MLP neurons of a small language model. Each row is named by its layer, matrix (up: input weights) and neuron, and shows model dimensions 480-543. Each number is 128 + 24 x the weight over its row's rms, rounded and kept within 0 to 255.
After each neuron's rows, "fires on" lists the tokens most often at its 100 highest values on Wikipedia text that the model never trained on.

L4.up2421 [112 164 138 124 114 146 130 164 110 121 123 135  91 132 131  84 138 133 150 139 123 119 136  76 103 147 138  82 187 142 119 143  95 144  86 110 120 104 139  55 144 106 100 147 128 141 100 104 122 133  93 136 115 101 123 110 120 149 179  81  98 173 136 101]
fires on: ","

L4.up766 [162  79 111 116 150 111 118 114 125 161 102 122 145 153 129  90 106  38 128 128 154 166 117 130 149 140 155 105 117 117 156 126 139 146 135 130 177 110  83 115 175 144 119 117 161 112 158 104 125 153 133 121 170 144 142 126 156 141 151 179 167 152 125 126]
fires on: " to", "30", "of", "w", " than", "l"

L4.up62 [146 100 154 127 138 121  97  87 116 111 131 123 125 115 116 112 166 125 117 131 135  87 136 137  95 139 134 129  76  84 105 133  86 167 133 142 129 113 148 119 145 137 164 144 119 137 146 157 130 111 150  85 109 118 117 119 125 112  97 133 163 133  78 150]
fires on: "il", "it", "O", "at", " Sil", "ol"

L4.up1539 [100 110 134 111 116  96 110  84 146 131 160  99 139 132 122 118 115  95 103 134  90 124 147 145 137 100  98 123 118 118 115 113 119 123  80 149  80 152 161 120 138 117 112  78 154 155  81 119 124 133 133 149 120 114 123  78 144 112 179 115 108 123 136 113]
fires on: " Sh", " c", " S", "S", " New"

L4.up1505 [124 148 126  82 134 112 123 158 123 129 114 116 140 135 118  91 127 141  92 150 110 119 118 138  96 121 149 117 124 111 104 154 137 146 140 163 145 105 142 142  84 171 162 123 160 146 132 139  63 129 148  95 109 103 172 136 114 156 107 162 145 166 125 153]
fires on: " of", " a", " S", " A", " C", "–"

L4.up90 [116 108 132 112 140 121 123 192 131  93 106 132  97 119 127 149 155  91  99  90 195 128 103 117 100  83 155  93 128  84 162 162 124 164 164 132 123  88 102 136 133 156 166 112 101 142 105 104 140 130 115 115 125 129 170 163 117 132  99 177 146 102 125 132]
fires on: "n", " a", " n", "a", "q", " Q"

L4.up452 [ 99 132 149 123 122 140 106 115 122 131 147  94 148 136 100 151 123  99 101 108 138 110 126  82 149 139 126 142 112 123 124 110 165  93 121 145 109 126 137 152 157 152 162 134 166  78 145 138  94 134 161 129 159 114 176 118 131 148 149  99 143 144 123 123]
fires on: "s", "io", "itar", " Paul", " Steve", "el"

L4.up1805 [121 157 119 118  83 127 161 110 115 103 123 156 111 144 112 133 110 137 104 125 122 134 111 123 149 124 122 146 128  76 111 112 141 165 124 132 150  89 126 107 148 165 105 191  90 117 106 164 120 141 129 127 115 105 133 148 130 131 114 160 130 138 118 131]
fires on: " |", "|", ":"

L4.up2528 [117 138 133 120 116 141 131 134 123 145 185 132 122 107 103 152 130 138 119 114 110 120 104 132 165 146 116 133  85 101 121 174 135 102 102 154 151 119  95 136 144 105 123 122 117 122 113 100 109 131 113 126 140 115 136  78 142 106 144 135 108 144  95 113]
fires on: " K", " c", "ik", " dis", "in", " N"

L4.up503 [128 152 138 134 124 119 132  98  76 170 120 114 119 168 164 128 103  78  90 160 169  90 109  97 134 118 166 151 102  95 140 117 136 170 121 122 148 121 134 143 135 115 134 169 106 104 171 134 149 120 134 122 165  88 158 131 120 145 156 121 135 127 144  64]
fires on: "–", " —", "le"

L4.up2129 [140 126  97 151 108 128  95 138 115  98 138 137 123 154 103 137 133 153 107 175 107 105 120 124 122 129 126 129 105 129  79  85 113 126 115 141 151  88 122 144 144  98 157 137  88 150 124 164 120 143 114 129 122  96 144 138 128 164  90 169 146 149 147 137]
fires on: " ", "x", "un", ":"

L4.up2291 [ 86 145 118 113 123 124 125  97 145 134 148  87 133 118 117  97 121 136 113 150 123 103 122  68 114 103 116 137 158 108 167 128 126 118  99 140 125 144 115 102 138 140 165  77 139 152 136  96  99  97 162 140 146 117 178 130  91 151 128 119 115 144 129 141]
fires on: ".", ","

L4.up1660 [105 113 146 149 164 180 130 148 102 109 155 145 136 130 105 160 107 107 105 103 128 155 104 122 116 124 136 153 148 113 133 122 134 157 110 137  48 114  92 146 102 152 149 110 119 140 126 144 123 163 126  88 133 113 127 140 139 127 129 110 138 153 160  79]
fires on: " National", " Independent", " local", "ial", " Regional", " State"

L4.up539 [ 95  89 138 134 122 169  91 156 140 113 112 155 160 139 104 156 126 144 128 155 109 112 130 132 136 152 109 134  90 149  87 182  92 182  83 110 119 180 186 136 112 154 124 149 130 106 120 149 130 126  90 112 151 107 154  84 156 156 159 135 107 172 132 120]
fires on: "i", " c", "o", "s", "on", "il"

L4.up2213 [108 158 117 170 132 133 121 136 186 124 169 114 122 123 133 123 138 111  94 118 121 114  88 153 147 152  92 163 118 111 138 132 145 181 120 149  97 138 130 107 189 119 120 126  83 136 118 158 109 186 156 142 180 104 109 142  83 109 147 110 158  99 112  95]
fires on: " of", " or", "ec"

L4.up1589 [ 96 116 114 143  90 149 120 145 161 171 145 118 147 133 134 148 120 143  79 158 119 106 129 108 147 182 102 127  92 123  83 129  82 157 105 130 124 141 103 100 141  89  99 145 119 130 111 121 144 176 115 143 140 102 132 124 120 127 157 118 111 143 138 137]
fires on: " c", " of", "c"

L4.up1433 [133 123 176 101 132 138 122 142 130 145 118 122  71 145 122  75 116 145 160 130 120 139 186 144  97 113  96 112 170 106  96 110 110 106 117 131 112 124 180 136 158 130 111 118 125 143 125  88 101 110 104  97 140  82 158 123  92 113 159 169 120 149 163 118]
fires on: "-", " –", "18", " to", "19", "av"

L4.up254 [121 170 129 101 105  94 112 136 146 105 125 137 122 203 151 117  99 110  82 133 121 111 178 115 137  94 140 150 142  94 183 115 151 105 115 139 145 121 128 141 146 124  96 148  81 132 138 108 143 126 148 102 139 134 140 148 121 109 135 160 175 157 148  89]
fires on: "–", " |", "A"

L4.up1070 [122 108 133 106 138 144 135 150 178 144 145 146 110 213  98 115 143 128  75 104 108 163  83 173 118 119 111 135 137  81 100 171  98 177 142 139 147 105 129 135 114  84 153 148 112 128 137  84 125 181 106 135  83 118 115 127 106 123 151 152 160  97 122  73]
fires on: " in", "0", "20", "19", "ium"

L4.up709 [169 146 132  85 113  91 123 142 147 122 141 159 163 136  96 110 106  76 150 156 131 148 142 187 131 146 146 158  88 136 115 162 120 154 119 159 114 112 156 167 169 103 151 116 108 141 115 104 137 170 130 165 103  91 184 133 138 105 146 128 123 136  91 148]
fires on: "od", "ov", " Camp", " mod", " Mod", "un"

L4.up2425 [ 77 148 156  81 111 141 142 151 104 169 129  96  93 152 140 106 140 124 146 125 181 101 125 124  55 137 110 115 203 110 181 108 111 143 144 140 124 109  98 125 143 124 105 159 157 140 121 103 103 114 152 146 147 129 159 115 124 116 126 120 137 164 129 112]
fires on: " |", ",", "-"

L4.up92 [110  84 103 121 123 146 144 124  98  98 122 141 133 134 176 150  97 139 159 122 143 131 154 147 105 143 107 135 178 136 141 115 116 105 109 152 138 111 156 153 134 115 159  49 135 117 126 102 111 100 118 106 121  77 105 110 127  91 138 102 102  78 140 148]
fires on: " Th", " Burn", "Th", "ient", " aut", "arth"

L4.up822 [135 140 129 153 134 134 127 155 165 110 133 122 156  95 121 139 150 129  97 117 157  93 161 149 120 149  92 100 145 102 135 159 113 163  86 132 113 160 100 111 104 126 124 121 103 122 133 114 157  98 181 125 138  65 113 126 168  85 114 195 132 179  96 119]
fires on: " which", " s"

L4.up627 [120 120 125 164 127 153 147 148 104 136 162 114 125 123 170 137 123 104 129 114 118 132 185  98 136  69 162  98 143  78 160 105 136 111  64 131 105 130 125 103 121 197 136  95 161 134 110 161 134 113 155 126 152  92 156 137 157 115 115 148 153 125  80 131]
fires on: " |", "s", " the", " and"

L4.up1104 [163 114 115 122 177  96 133 149 116 108 131 122 102 124 117  90 116 113 126 131 131 165 146 151  77  96 120 128 127 131 142 146  88  96 155 189  96 101 142 129 100 159 111 139 128 163 143 134  75  98 157 132 116 103 130 110  99 145 108 157  99 120 121 140]
fires on: " a", " R"

L4.up2553 [109 121 132 108 141 167  88 167 169  99 132 124  77 131 176 143 142 136 115 124 158 124 152 131 148 123 149  90 134 152  97 113  91 143 139 161 112 169 134 119 144 164 142 107 120 160 132 110  81 135 134  80 116 151 143 130 112 185  89 153 136 186 124 152]
fires on: " a", " A", " national", "U", "A", " National"

L4.up34 [104 147 150 110 141 130 130 103 133 134 147 118 117 139 174 122 100 116 111 136 132 155 135 142 148 107 107 108 149 150 112 154 101 108 118 154 124 174 157  94 157 150  92  71 102 185 151  92 132 111 146 102 109  89 137 155 146 118 139 157 143  94 120 109]
fires on: "S", "P", "C", "A", "K", "D"

L4.up639 [114 137  66 128 135 103 108 160  93 142 170 188 105 135 180 159 166 110  79 120 118 101 110 119  99  74 180 139 135  36 144 104 157 108  92 116 130 134 118 115 144 171 136 119 132 116 144 119 129 123 123 134  94 111 152 121 120 128 111 131 180 105 128  87]
fires on: "|", "–", " |", ":"

L4.up342 [123 147 162 109 154 131 145 136 117 137 110 154 131 147 156 171 131 114 138  92 158 104 141 134 130 108 133 148 129 120 147 139 136 169  94 134 131 114 142 151 144 132 140 130 106 137 132 131 148 119 126  92 132 126 129 141 114 113 146 129 135 122 119 115]
fires on: "om", "n", ".", "iy", "oy"

L4.up1737 [181 123 141 119 134 139 156 158 124 108 135 114 150 125 139 108 135 183 107 140 145  73 104 132 166 146 130 114 119  96 134 161 157 161 161 126 144 160 130 143 136 132 128 111  73 120 177 130  92 129 160 124 167 115 150 151 152 133 108 156 111 107  90 149]
fires on: "an", "ann", "ad", "oted", " hon", " Conn"

L4.up926 [100  56 102  91 170 152 123 108 131 103 161 133 148 149 165 164  90 128 108 140 108 173 119  84 140 156 114 174 126 100 132 135 137 127 119 106 133 128 123 120 142 135 125 180 153  88  97 124 183 123 145 151 157 106 175 113 122 137 154 116 151 154 141 157]
fires on: " of", "ter", "est", "ine", "ice", " by"

L4.up51 [116 142  77 133 131 153 156  76 190 110 133 130 119 122  92 153 163 117 127 143 114  99 108 146 166 129 131  91 128 142 126 159 102 139 116 135 119 104 185 108 157 150 113 163 124 114 177 128 125  81 152 164 125 139  91 140 111 103 129 119 169 143  98 152]
fires on: " under", " by", " first", " to", " not", " since"

L4.up2322 [118 140 104 125 155 128 163 124 115 164 173 111  94 117 136 144 106 134 116 135 147 127 130 151  91 142  99 120 118 127 109 162 117 118  95 163 117 115 123 137 135 120 121 115 144 101 116 151 142 155 139 161 122 124 184 139 152 128 147  94 126 156 132 133]
fires on: " and", " ar", " c", ".", " in", " En"

L4.up551 [ 94 162 116 168 137 114 147 144 147 120 131 135  81 104 130  92 148 104 116 152 108 114  82 163 116 138 130  96 147  88 158  94 139  90  86 161 105 158 131 144 139 150 122  87 172 175 176 115 116 107 134 122 135 112 132 135 137  89 127 164 126 112 121 113]
fires on: " and", ",", "s", "-"

L4.up2380 [133 130 154  78 140 155 109  98 112 128 148 161 159 178 124 115 135  74 125 136 145  94 121 126 140 124 106 196 115 108  81 139 151 123 138 158 150  88 103 146 139 114 123 124 121 142 125 130 128 132 113  54 145 129 144 159 142 175 117 135 153 152 125 116]
fires on: ".", "al", "1", "up", " al", "A"

L4.up2414 [171 120 133 123 135 166 114 131 108  92 149 109 140 141 153 128 138 139 114 120 118 102 128 130 126 137  96 172 110 137 145 113 117 146 140 119 135  95 157 129 177 102 151 147 110 125  88 100 132 155 148 165 141 121 145  79 163 117 172 153 124 115 107 109]
fires on: " on", " g", ",", " Id", " Sen"

L4.up1135 [112  51 129  74 139 130 109 130 123 138 152 202 110 103 133 140 139 117 116 150  94 139 134 155 145 100 194 133 139 134 125 157 111  90 123 132 157 131 140 149 107 162 162 109 101 126 112  83 123 112  98 105 130 116 150  89 122 110 120 122 107 101 142 121]
fires on: " Th", " Sch", " Kh", " Ch", "Th", " Mah"

L4.up1651 [152 127 145 114 157 110 142 161 110  77 169 177 121 112  97 120 123 129 100 122 118 113 114 123 136 126 173 164 145  91 142 130  90 105 121 110 155  97 124 136 111  90  91 127 123  86 128 121 117 136 164  96 130 114 118 109 114 130  76 191 107 145  86  80]
fires on: " ", "20", "ation", " construction", " death", " development"